Weights of a small transformer language model: biases on query, key and value.
MLP neurons of a small language model. Each row is named by its layer, matrix (gate and up: input weights) and neuron, and shows model dimensions 48-143. Each number is 500 + 40 x the weight over its row's rms, rounded and kept within 0 to 999. Numbers have three digits each. A neuron's up and down rows have the sign that makes its largest values positive.
After each neuron's rows, "fires after" lists the tokens most often just before its 100 highest values on Wikipedia text that the model never trained on; "fires on" lists the tokens most often at its 100 highest values on Wikipedia text that the model never trained on.

L4.gate64:497461486499520564472523524445523572501535487581467520499520411532499481464526502458546532508522490448497453547480517587577518517496515508498499589534455503432482516428453448517566481456462451546559508510509479533440503577529516464493431497508495495530490552569516539565490523491558502509
L4.up64:438431537436515586488515516465512523450519494524477531495516543550462491521486492470467490466548545478428490435524520434509457567504498526481461483525552538470517431449516463480532534542508490497554495549565461482498487521526511453509572514516439561545503542512462450471465488456528442533
fires after: ",", "A", " B", " T", "."
fires on: " as", "an", "s", "nd", " As", "view"

L5.gate473:432525467540491462433459523463493491502508500534532554466529517447541499469447513510513584434483449492466519479500496545530494437444444476488466599455487386516538508583497528529585563469392470482503467509443470465448528466456533459501429545449569486534549507462532503524474493552468470482
L5.up473:436464488504464468505530561507464571468435477483427497469516510527472505455518530446485529515498585559437519532570460465475469412450519462476497459417500440477556489549523531498488470475419561583498531592503594578445534514484529481484462500528510535471508475461560510537475523504492442498
fires after: " "
fires on: "com", "le", "les", "wa"

L9.gate119:513551520541498523586434555468457482472520492452515510436518484520489411479494497458519444458482492522482520472476461521580517543444430482441471438552574528534548513526499483528485495637505504513473497491511476487492485572470575489590470538485540494500547529477583487457444475522489453523
L9.up119:507525477543514566503414456492414502498504576496428564509538482488502512499507479402471518531477531511555490470537431579522453506469473447439435424528467494493481507527524480446494534471505483462440488491530510479528522446462543551467463576528562455481485543497571478494551501497463501517
fires after: " ", "com", "w"
fires on: "s", "ed", "or", "lo"

L9.gate838:553518498499546559484509505460558547521471520473492459472452483537420487500492535523538477484516502500474467488569551510463502533533492600496548533501571554497542463572591503496446527517540489519456500505519511574545577484484528565488485500513525509419535534539526534508423497482507538494
L9.up838:506503533450465418482485507488432577467461442503466491561485524558376499562470485454540507456493411507465527559511504457453473497522439454525515477469477496488505509542510500479488498499461509409592467471420469434410524540532472511486473497518462534497490439512477482416518556471491502478
fires after: " "
fires on: "s", "ed"

L7.gate582:553412574518575510515541517544490551458442566535579491429510534547552435495510457501564489534556501549566522464492496437521440553480455528549524461614558456487495588572528481491503551527457534488503479447501542481518538477524546512403411455473513522510474521571417526453499495472513543505
L7.up582:587476563562499498457548460551398511521460522522432588516509504498518496412465512497541576453498518531440455502517522507480447523535591487501534454513475489398564511491489476516513460535536455489472488498505494486496466598497523486523480475486498614566444437509510463609501431470467491525
fires after: "e", "gra", "ra", "ed", " Me"
fires on: "lect", "di", "ph", "it", "I", "x"

L9.gate93:562531454474444484530534503515517495507536421531517487486456519497486446518462461511493578489453523471488527479503510490559508463537512495482459481552536448471497509478552450497545538500467469474505535439554504535595512538497458488567451549489579537515457453495567571436488452552497488468
L9.up93:460461505545475456482425465425514518525443483522435565506473596506489433476523465495465534453414483483567549473437462517521491514490472478530455457517474544491502554505544498523592547521508455447542502454471468520460502447484437539533540510509491484467473445405455548442494472436494497515
fires after: " ", " un", "ab", " out"
fires on: "s", "ed", "ted", " S"

L5.gate960:490473565550517488408485499496524473428492502510457472492589472452503472535525568455525486533584563427484472493479414511498511528552488493494492470503538569470507519495459520488514450540472476476397519527468527565490491507517563410517468524524497542469556454450532497485506511529500543554
L5.up960:517594537544488491448505494496500534497483435510512481485461458514574502490526512557514493480524470470401501517430543599431509474510479460547530468430487457486577548460452483575493571504490451413520457486478457521487469490523454498512548510516537526463527514489517449511462526493453488519
fires after: " re", "l", "wa", "re", "te", "ol"
fires on: "ach", "ish", "tch", "e", "ak"

L4.gate48:541430503538475490481544555514572521518543559538439528515485402547515467575483518509502481511523481508448552490473451507514531510468569548438499471534476608620466468450524557484454522443485462501576562446589509501486498488534446552555551503511545396532463475527493538491444581552503501514
L4.up48:553495469482540469466487512415512502487544511529463571511537395562510484522432475481484480517455459477436505565524529561413488489472451530485526471452550551476534545488525505516439526497419497445568447499494527439554534503527489493528456518544556513568572529456544479521463535439590489476
fires after: ".", " ", "A", " W", " Du", "\n"
fires on: "After", " In", "hen", "s", " As", "ring"

L2.gate958:506503505481541540556525487489504518516520532584546500522511475512471512531430541431499470572481445585433577510527467463512505489502505469534484468483534431457530460528437470430409472498471453549571465531431450396477436465508464468450362520503519548459467440526624545561488496539544543483
L2.up958:456559520518484425487531495487491530508513581525501428514471536470472521400522463489479440555477516497522565494565409514490567445481480504503509561516483494550560452531533438464447532530405465536545487497570474513451478460483530404515482553547510562456436499479466539501468509551478536476
fires after: " ", " ("
fires on: "′", " su", " a", "84", "85"

L5.gate76:484453503570476502449532467545432486461462529518447523500578503530517508508435496461510446477487541524503468450566468601517530420472476444493563484546484540513536468448479490516509489412440485455563491562515457519521477503503499464493561444494531446520437475499463523521532424513514465474
L5.up76:547586596521393498574560543575420570518498547482453571494473526499573515429477492456490456496548505509492467510508440430506572504486534471584523510547547495481465415557542469537476505448464550459557526444496465551493474411520497503540493509511468503563492551531499563490455506571511466394
fires after: " the", " ", "in", " Ju", "ver"
fires on: " first", "da", " Va", "an", "po"

L4.gate311:479526548488568497480602533520424545496532476528462460429477500498544438510533494473495578397439519539467537527561479498486468474558446490497476533578560478456503511446598451539535509511495454433492461508560530505507573463567533502463456505545489508523512510450490553505475587502568553404
L4.up311:532507454455460543518529551451518478484515489588498520450388514483472437459504499401540516490523476524493555510499515529524505469446452487566467537465530457529458524523481481552458531494460474546474476458515490542493501519498532517502547518485603460501501518473496488415464505444446501458
fires after: " ", "-", " ("
fires on: "in", "A", "R", "r", "day"

L4.gate749:567462491487523452520504505475482472409483553469482502521545517484430525460524540491515547529501509521477515456500498473511466490557424549499466475502478529569481505408562539523507522460458453573565471574494491482438517458517482562538494519517470413488467454513507537475487424564462457516
L4.up749:597449496552520484542535577479451508516533468518501527510510444494475468545521555420494506511467571548445497540528460537461497442573479523509551527538500515521452553543532456503461468449460526445483531492434528456449496467490484539581471534533480473532485551488477550530463502504516472577
fires after: ".", " the", " In", "\n"
fires on: "\"", " 2021", " January", " 2025", " 2020"

L6.gate671:577541529481495451489469424588490493483488544520494425488542496573477466484544552569430544458569552541440564558531539417491496496508520471461503505463530447529506502465527575446539525450445520520556492561415455407451467486545531490566488504470472497491430521547544534485472475490499464493
L6.up671:471502505461476465489529501464488525565524406515490511503515482484456508539541491466454427512472527469517507520450517541387450439571463524405541492501484607531516411505490494495542509491489464543528472471478527384476465475517458552569508481469475566475477452435549534470482480436526542477
fires after: " ", " De", " de", " re", "\n"
fires on: "par", "op", "vol", "mo", "-", "ri"

L2.gate879:478483528497542510534439483475445491521544419505499494522525533504585512468480500468436542497527462457477571549493446486457490470456431482469440554591486507547514463558520447559487457538492533504509546440544531516543506502534490471450449508453481504520495455412529511458472486490538497542
L2.up879:595479451516558493595505430570420510464530547523480452491477498520518494428513464520503535531467532487490462530514460497474528539493468546517493453525497485500492411540446469494462513493549477564449541458503554540545499590554494421548457496510485511549428394478526437525442505613515448533
fires after: " |", "s", "1", "2", "."
fires on: "\n"

L5.gate452:530506479540512536440468483482495457546470515522440509477543493502493493531471541551527530486496510513560526439507499576506506454560473504512603562505562494486511549423581509457521422475499491527470506486393432468537467638503506472488499468526483461456475532551494486496496500514478483521
L5.up452:596474442501467548430553465528515482504454520556493501493539568520434433514529358489457550449486529555543609378566447444561476490501473496540511510496522491500482417473512445506538482499536522496448502440450520525546480572444552533491501522488464502450455503476464467522474519546533533435
fires after: "\n", " No", " second", " All"
fires on: "-", "al", ".", "n"

L5.gate942:434505535446489481469451499516471479459457475539487469498529594482533417543477442487463441492519508398490562519458542508445448477438453440548564520559551531479420475465470568450471469445513573508512406514521540484476553506532480470533494506474450446474551508490526463489537514446450562483
L5.up942:484496541476510499484487518477481537580531462563489485517494472484514506530453483469486580464543539543527562536508522538521488427569493517515515468518464514490513446459494556546550544499489520529539437460473436500500572468523485516484483544516569458470445585512512563543514462466484491523
fires after: " ", "\n", "en"
fires on: "i", "ju", "gi", "ri", "=="

L5.gate415:474470473505516426463539431501529482473484436615524445565574491452511549539493512483478476535505511426505545614471504506506496485509506514509533425472564540463529508463523522429549494463586579538551499482520533470483535517529550492517560591562532449459494516547536520484464524537531466549
L5.up415:497535482449463511521509465488567499492494496530498549489510409475511445510433457531433436512572474435453484508554481544512516471511457585493473457508451521479489479508517468529541517442602502524584525477519560496519489540568480510541540472510557498503517500452523547516414485511530475456
fires after: "In", ".", " Du", "wa", "ur", " in"
fires on: " during", " In", "ring", "tch"

L7.gate427:485449479408539513517515499531554529430450534546566530470511512498504465550514503472504513441533543506451503470517498467491536488500530507474429475560580526489520487438567487435514525507427431505528467475585539462539499439528475468510509555530536543492498540396538528440445476535526483502
L7.up427:583478459443571530456484468495560591459508529516527524517559557460358563522506495553544524462428533474470506491526448506475535440494546498553524575513505494525478493541577450465561530473495554572551507465477509475576485447502498500477543544497503523420471499431457517526499497492485462463
fires after: " ", " re", "if", "-"
fires on: "y", "u", "lu", "duc", "it", "da"

L2.gate696:490537469518461532520463485530545472478570513452486519511436449402489494463502505503449500440508413425455575454517478508465571391476518439447537483484507479445536500497568459571484518505556512579480512429551512530548566585463496512550527576476519508502465519492519516481441399532476451506
L2.up696:489501499443510467527566444495474499480447510555506502518516480509517583475471479501571446483494542498424460484479436414501527557505535456558441531531492504465479454500522469529509585473529546458521520471539517547456512488457452480464472558506439524468446499544513457446541486521468436488
fires after: " |", ".", ").", ")", " player"
fires on: "\n"

L4.gate747:505460476575446482463484478486491513552527529486497465472498498528499529565439447482518443534541589477553578484598541410436526537480454514520532486398548533577539491484515549472458558427444499502548506600424510487468509405535515489540558554470497522492574442547522515500598552565571521544
L4.up747:446545446566484469491481480553513420568474523483480418498492519513513439489470491434611520553498558525530497507548515449576512456468481511482579470477432477509548491511507560437509482530425482588475460528520506468486528515559619490394489501548546408518503489541435435547543538539525478572
fires after: " ", "t", "ne", "gra"
fires on: "ter", "lan", "lin", "ed", "ph", "ell"

L6.gate240:502506501509513579462506485492528416508514485568472528541546430431489491509468506483523431525521442412504511488516561540501487496487491505536428456479551537512483470537469495469441482499458484440478394594506483446504467527502523479419505501543528535486495534495479506432480520507555519491
L6.up240:462562467497525488514509521477512546541493445477517498480511519460529452494501425463479536523499460476459535422543503406535493436566505503537528515417463524456517504549443484486406478454545517430492569501412471468562441434531494516390490475464530552470503530494500423498446527533413523554
fires after: " ", " met", " C", " p", " co", " c"
fires on: "ho", "ri", "y", "/", " Ho"

L5.gate5:525463589501544487552491500534483527455474456510429469486503476416423460478453465520454544499474483488483505493560577510501522580470479515448523494497545567500504434500524418492534479559526586576429559500521500497529547469473506489469469468509513530499491457462554502460525479500468433443
L5.up5:594477547480577487456542498490367551487447516462527486480466471407503438516480522454527542574446495510411520563519507532482458540397477458488541468540515510530538468473537466548517511497481469485532446481449474491500497544508525462488463480460423540491506499555493535429422442490540431494
fires after: ".", "al", " ", " L", "all"
fires on: "en", "5", "th", "house", "y", "6"

L5.gate57:501466459486482430505495552537489474478437404552504494442522536504502448539530462549507552548520491472459534538473477515449498478458530539466560501534545461570526561461466513453490435513464458515530525417434466490531513500553440507456454510427507509541462475534544466580449462507557446524
L5.up57:418466494506485491563488489505525471542443472495467464488470517412462494467455484500518566475475476558475459474486501596490462490485516473466529556480451487419487478567538558516542537509461539476463518462434427552482497420518530566467446463499439486429453491453585573488386480541489529509
fires after: " ", " p", "al", " gr", "-"
fires on: "ad", "ur", "tro"

L5.gate797:536495530490586464500510500501528448568515468539564423517483550533512509469529464554572547525498513523483516507539505434498466490561508458467511506429554505535464526507521514521508461496446435537554464506459580460493520480442472501516430468506559501492521492549478523459486588549503472520
L5.up797:546474517431544452565539490501537509549450406454453497561519558491503610520474477477487503533535513540515467561478458545457439411498530516448488511437551501550488565476581437490519444482474496456481502514537513532501505503492490494520444516445497538499543500509513528412562471491509468583
fires after: " de", " De", "ist", " Ar", " ", " Na"
fires on: "c", "ing", "man", "par", "et"

L5.gate683:557518489478459509444510547561561532494546484567531549460432480577499537477522549518463503536496500469490486582559473434517513455532526508517475572513466416504471484464501463483525492563460456564464528548474524484403460491538476501515466442534453519518495462454581447570473545449476499489
L5.up683:485469474458456486488540481483512546505524512535501538529452507536436472495492452486472491520578519465508514563541527495559487422436419448512512426483545504564531512484489439470457493451469557538502430562493481556500534480495590530473472449533533477525484412495496453526538478503493462515
fires after: " |", "re", " include", "et", "on", "it"
fires on: " —", "d", "id", "ad", "ric", "com"

L4.gate892:537405463521532544463525563481480556489513474531578464452523511544549537400459510495511513454545520543416485497446478434457439527567495447484436488452424503507513501519493510506489540482518481514489468524497531478443486501460504549485521438553496468574586512511556510421522470528489543418
L4.up892:577451504484552491486519516492572525504549507518536448494434518587544560441523506512486560511479484480434520547523506453502454488584501498496471494480525564544560469457553525508441495470533513507558494522534541489521533425496497489412472470529515446587589519509484497451489457509570496524
fires after: " ", " De", " de", "-", "er", "ru"
fires on: "par", " made", "ral", "board", "ial"

L4.gate673:511477478494507423512463449490531431471453529496445571555432458576542468495495461519512467503501471508522474437413502566506506458470474476478537486533484468423542522541526497511438439449475589490525469528495546498598421496554475438548472508508495428465456535497573526515531474470500560527
L4.up673:470519470532451564490517524470532447538484510450504459576507527554507529545449524559468621449507478527480552504514473529502520452585526528477477572482521458536511485471420461503544486467449531482493520510495507477428460531546540471491489483431479500473514473505584492518569491516473552508
fires after: "c", " C", " re", "vi", "p"
fires on: "ra", "an", "um", "le", "und"

L5.gate560:482509511430479463470520497509471533499496546504540426489553506447465472601488442547508461519542496486479494545526521496477488470526504429497478556469484525463493464534523550462460464468517518551472388450495498517464566528488528495486446509487478473551491489501540486532503495521523441500
L5.up560:431444632482460503550493502504487510479454460497444466477436485528531497499509512482436530470461520513499479498512521482505473462486500466528479515530532474504482566491503543501543494524504554464509499501461571492507537483492507496496473474481477504490551467485498520561533457480508431452
fires after: " ", " high"
fires on: "le", "ly", "et", "way", "und", "li"

L2.gate166:543511453596551546535435567534528478519496478473525446535524487533535504474548449496493476474442531502500493536487457520484470471507427484471473432519502522541513465530447500497489538431481494506481436558494524462457424519548534498496559446489450532536494496512506512440498570533572443463
L2.up166:494521518573505561560478508531576543505491488527445565513485488451485479543517449572477474482500519542462493493513455490547481501501439476519494533485507555498461483516480460522514476509484402472442449479537566516485511541552442507490539481452542505553482507458563565494506467526492506499
fires after: " |", ".", "d", ")"
fires on: "\n", " The"

L6.gate550:542556518471489509469494463495517482436489569543497577551472433542447457503472448551502455526477475491482523562564503510518473492555437441494500530526459548490519483498403497530499586450565491515478625559547554492453518482443556449466480520522528487478495572626500516551462379508525580525
L6.up550:415495488469493472559468519431511499505483438524470511542518593511505472507489483522508571486532506426538597521500527480467413457491437539436503451502511557537503526527527489538505600579510504508501516536466478468576499456488511526520494500532543501560527507430498430523422462512532530512
fires after: "\n", "."
fires on: "S", "T", "R", "J", " Ni"

L5.gate957:546525512522515502463470508547467518542484499475503444576496535503485511466419569561425590474492559568577395587510478453496495512480507481427486537462463369559518521522536484483379509491462538515461550504511469525513492464514516494490552517545513501515546470463507486543486510544565498490
L5.up957:577485500514527516559547541431523544513530491543587459470521453434540531504500552512499469486466524521545526482520455417523528525520480534483538471519448526421478471491606489533513545483483457482548499552447484545528549536431512474454472440422508479498541470499492470588504532537481484545
fires after: " ex", " re", " pro"
fires on: "p", " organ", "per", " Ar", "ch"

L2.gate758:487477471537450498554533428545518452517489545468500540574512464511575567523463527502442514454499485495492504478507432513483483462534439498430505484537495488538503434480526499446521555509580459471435537422554594530444526455499497528525494506437469508579528569436493500458447474527524479517
L2.up758:513535464403515484491502551551445456535466440528479493533522487427532476466554481559533564459491491523411555543532495529460515438467583503488484524500444532476560550551530476474531531499525529450493455502536498524479563502450507414430490553519557502510499520454407523499426466510504391505
fires after: " |", "20", " 18", " 19", " "
fires on: "\n", "12", "16", " Car", "?"

L6.gate138:506497507492609538477444440433536456445445485466449429532533530527457474459490511519539497481492563427491450537470492460461511461529453548509521515503527510558548428482528532516440455405439461463546474545440511523515485560555533535500503475521582529501487512463510529484425492434506509566
L6.up138:490521526541560567500475391526488483465525603555501444451522512598441492439485464560450538507528520463510475460473546480503535499504480542499515412408436522527454564474513477486516472499469411527457471442510504455567431490498510574477534460503486447477541554554452492476482453444556546507
fires after: "\n", ")", ":", "s"
fires on: " |", "===", "."

L2.gate669:469557481482455441518525476449492510495476495563471536491490457519533402487472564472512488480503527515552533503491593497567477527487490495475506494487488468476512470496469572513527473436515544531483444422483517473449505563539476501480496465514452408533492493492585431509452505462515499490
L2.up669:494469443493520523560484438489509534537474494610473577479503502567438516501513499585564426468508501504506585467494454517445524464467489513510477529458538470511488518504531515568504451476501488528459569466559561493504571532548421545501503462500502500579475457539538518539426514534462538541
fires after: "\n", " Li", "um", "s", "i"
fires on: "ber", "==", "/", " run"

L6.gate101:545515543511549514506515594547509450585479532477561506498537499528526494513411557544445532446560468494467489517473497521464465503423492471496518544524440472464464506544559529420470563442471474538529441585520453479505490468500437500481490456443508454464439527479508493500462470511516553494
L6.up101:608450642532488495531466510505512457546549482432522529530551503469548486513563517568481421490517460502530535563503428471565577488544504461451514546440488556528487498494488504501503507455575496485535451385477495531462511544488447430488521531486458582483489571472587505474456492482453419525
fires after: " 3", " 1", " 2", " 4", "2"
fires on: ",", "-", ":", "."

L5.gate710:492473526514454469456543458534545454450495455497581553471586486534492502548556523425440483540515510467553512464481475475515494534530519543491466558517469551538501509515537504490481548486475528568441584512513557490462500519445493504500395562531444487566482441523462512498509518443471495530
L5.up710:529523431533513525509528415558600455440602497503528535503520499473531429423539498498504547512511513483478460499460461462547534489484524462520457520490488544531500451468526473543530530513493478505484583471561559470536476531555542553487494529372549490493549475512545531461507466497509543460
fires after: "s", "S", "vo", "o"
fires on: "y", "ar", "é", "or"

L5.gate1019:476518404452407491567502517491533508541507504452483530515509504498452473526508464403529460466464513449496544502519558566492452423512532456465453532536488499491565467475482579479503526506435532552586541479532483577571529484467373541443457499497449559548473512511488561509472555482519533481
L5.up1019:511589441558470477524540524440501536457501526510487515555563541481561453552502549482443550512537444551493499586496457509526455594555469572459489495564564509464523546492524531438424469461526507442555457495483479485473490515520549507479440453500482457583465476495528501522433470497565521485
fires after: " W", " (", "W", " Ma", " Le", " be"
fires on: "hi", "in", "ri", "ic", "to"

L4.gate498:448459516513482572554464442413498455479539517487475562527498480525508447507498591519499511536548563490500570546456422510519456428518492531512514459528486523471554545459477513510490502439438516486549550534506495492530439479533471548457497524451467463531514541503512500514491414483495392503
L4.up498:496506502516521475507461453499475517490524550466519562502454540551469469469495468498465564548544529484503524522465524462472438483555496495549433472486470599518564448412488440477411532609540576508428484458550512514578467483510499463492512517511519567540560558477414473436436449510526509559
fires after: "\n"
fires on: "\n", "s"

L4.gate424:498491450500531532450455469503468480453512502530470464521518463484524466440485476518524493423433493526458498430508548524469452560531549530431576496453539447428548485489458497395503540563469521515463528496494514595485496528520471548488490570565539423513517530533504523462496514548539520550
L4.up424:512519449543471518473515514483476571423555540488473509583458474510505429541522429445472509497505504551452555518491492529510524453487512503446516569470525549514508467514470569494465475455501546482618525535520543494454500459469414481472537502460492524553435457525523551558489496456510435496
fires after: " W", " (", "T", "W", " ex", " be"
fires on: "hi"

L5.gate700:400506571488437501443461494487484543491553440577558550480490516508532538494518493474443523412535565459478499552550506539467481496522540462559575505501432520501505532507547430535536546501499521458463525489457448513509510518493520520480538501577459565474493477511524477430540510445511533513
L5.up700:482541531466482448532545486483470465545458487543546514461512493516478464534518569527520480483439449493491526498470559605497520401507582474511500489557458513439472451472489497546525525539536441540478503489508422448501520492493472463538479527468445478483460457444545473559504492454490483523
fires after: "s", "st", " Se"
fires on: "u", "ver", "ex", "ful", "ru"

L5.gate85:500474500526450512476523575464531523511535519488534433447462517544466514409555534454512518549462516494537620507561466472470474491529561489487492461505462441473479570433599509601481507524527493521515528540516517532480587489541532438487516540524499493503493537545522505502512534488512463526
L5.up85:517498501470510478528469550460523487486568550608530547582512483482560526450436498477459522485517465423518515512464516552519552471506557511501534523530449593577474443490482513543471544505500536519596490507574478441509529465489513508477490507501539471473464527537537526493405486514491458456
fires after: " ", "-", " F", " (", " \"", "s"
fires on: "in", "on", "min", "ice", "fin"

L9.gate197:431503499495548459457514481458481453513510423474520483423508582522559485414545539488534520460495495462438439495556503490490415459471439520523525556517453592558496562473541521506485546540450502508565557454505540592573440513533491539533572467513532445524457537476534450515532505509495530507
L9.up197:481450561466486517450491447464451490480511520501443517475514534490568507516537519492479474467504519547508512481494546524526558504470550531474480533495599537515521567521534378489529480380509538537512527518475562495572449511558466428470506507465472429462503483486541434487489464537524553503
fires after: "s", "ro", "b", "es", "ur"
fires on: "s", "at", ":", " of"

L6.gate993:563509496475500432533521469521463538414457512553480443473448501498512508523571519515524545505517489487519540441542477501520463514547495549457500484543527494420549500491531461479459482540429445412544465510482470528515494500465480461567491469496550479560504517455533527467491420450468554517
L6.up993:557494529516570514468503521495495546429495495523479521536475506520543467486476438444566508497523353516483539423524528483472461450470537469471525531475435564507534450532498543497405553445496567420524538508480474532487475577561480531481493529518469482468432462486514534570516488513525532510
fires after: " (", " st", "la", "T", "ll"
fires on: "hi", "ri", " (", "li", "and", "i"

L2.gate491:458606483515512484530504449443552501521512466514483536444428511396499458509514520517558498542580464452446467525519443449501485491539453479491540542500501487478507444536473501503472497473464505525528530461435537471412508471476477482482476554516534491476495483437526490529445496421433489484
L2.up491:549514588516501449445483518502467511578514513483452516497418533512492586507556523471463512484502474497546560534543403544503473518544473454481483515494483421482585480550506513457563477460459475518526515534481508484453489447511464537514470509486464560508420529495561487453512535526556463532
fires after: " ", " (", "."
fires on: "chi", "90", "85", "84", "97"

L5.gate543:557468488471459494475540446547511493497485512471515521482533471600493464548461436496469522485406532564499553457460507528460536563515476488550460535520542561525513513507525568538491558479421531506493506505464563494465459550464541516506510483493512452579550530511431552600501504501424561452
L5.up543:432508417441455545489497515526519464583494539497502502450483501474512479471550479477523499476486478617467480525500513528583503525481464503501501518485460469498456462447539470471515496460468538494489473469594578527481509541492500468577418560588470522505540522533464537527481475542460484496
fires after: " me", "wi", "com", " Je", "vi", "hu"
fires on: "s", "man", "e", "lo", "by"

L5.gate315:469468468483513564488501478423410488442552504502490474537575527438523539551503487452370492472495542486558517556477460496524480491490536499589460490471530467413515527565475513475506517464540511575472500509501461531464477460403475471495555525508477475442443451555413519563515538508559498450
L5.up315:468458492546462499543436609555499573515503539512462479525515426455527488541531425435507509478483507440589488487468486494420550547506408555530473505519459501508551441546463527560535453478462521463506545495541533514454532499507483464461463508488493507459517506457482559532507567521509531470
fires after: "m", "iv", " Le", " M", " E", " D"
fires on: "in", "un", "on", "r", "ers", "R"

L2.gate238:456442550534542557523498532545470541485367540549533495476517433424487449521523552500494468411470505549514546513463529511492498485444459431499569493502515442502519521515544527509431436467465469451488478532522519463500481492543513409467506512463489490517486480489548559441557560507446467466
L2.up238:466520537472501516507540575611517482493470488490436480526564540488463522480483518566458393461512440532525495585488528501436462457484466518460575552495479525467463453497463421535527539434566438413499481480476449492517429466467545494503558497456512523594492570495504490471483496533567501467
fires after: " |", "=="
fires on: "\n", "-"

L2.gate451:478497512540525540535393508454511480460486444496522431477475506509501579433488520544453556538462493430522557541503542534480512438482495492538496509522364522469489476467492467477527482499499477519571413571509486450469504520514495597487515563506539487476512519486487462528453517467507490499
L2.up451:461512515500532481499540475472464530505541503544590503503430508568521575463496578503577471455564479503524529519560469479500482479532514492531517501482517548507542538453505476482524539477519439546477497535534430518502534517438489500494544503497520413423437549525465541580458446536511511518
fires after: "\n", " the"
fires on: " ", "==", " car", " International"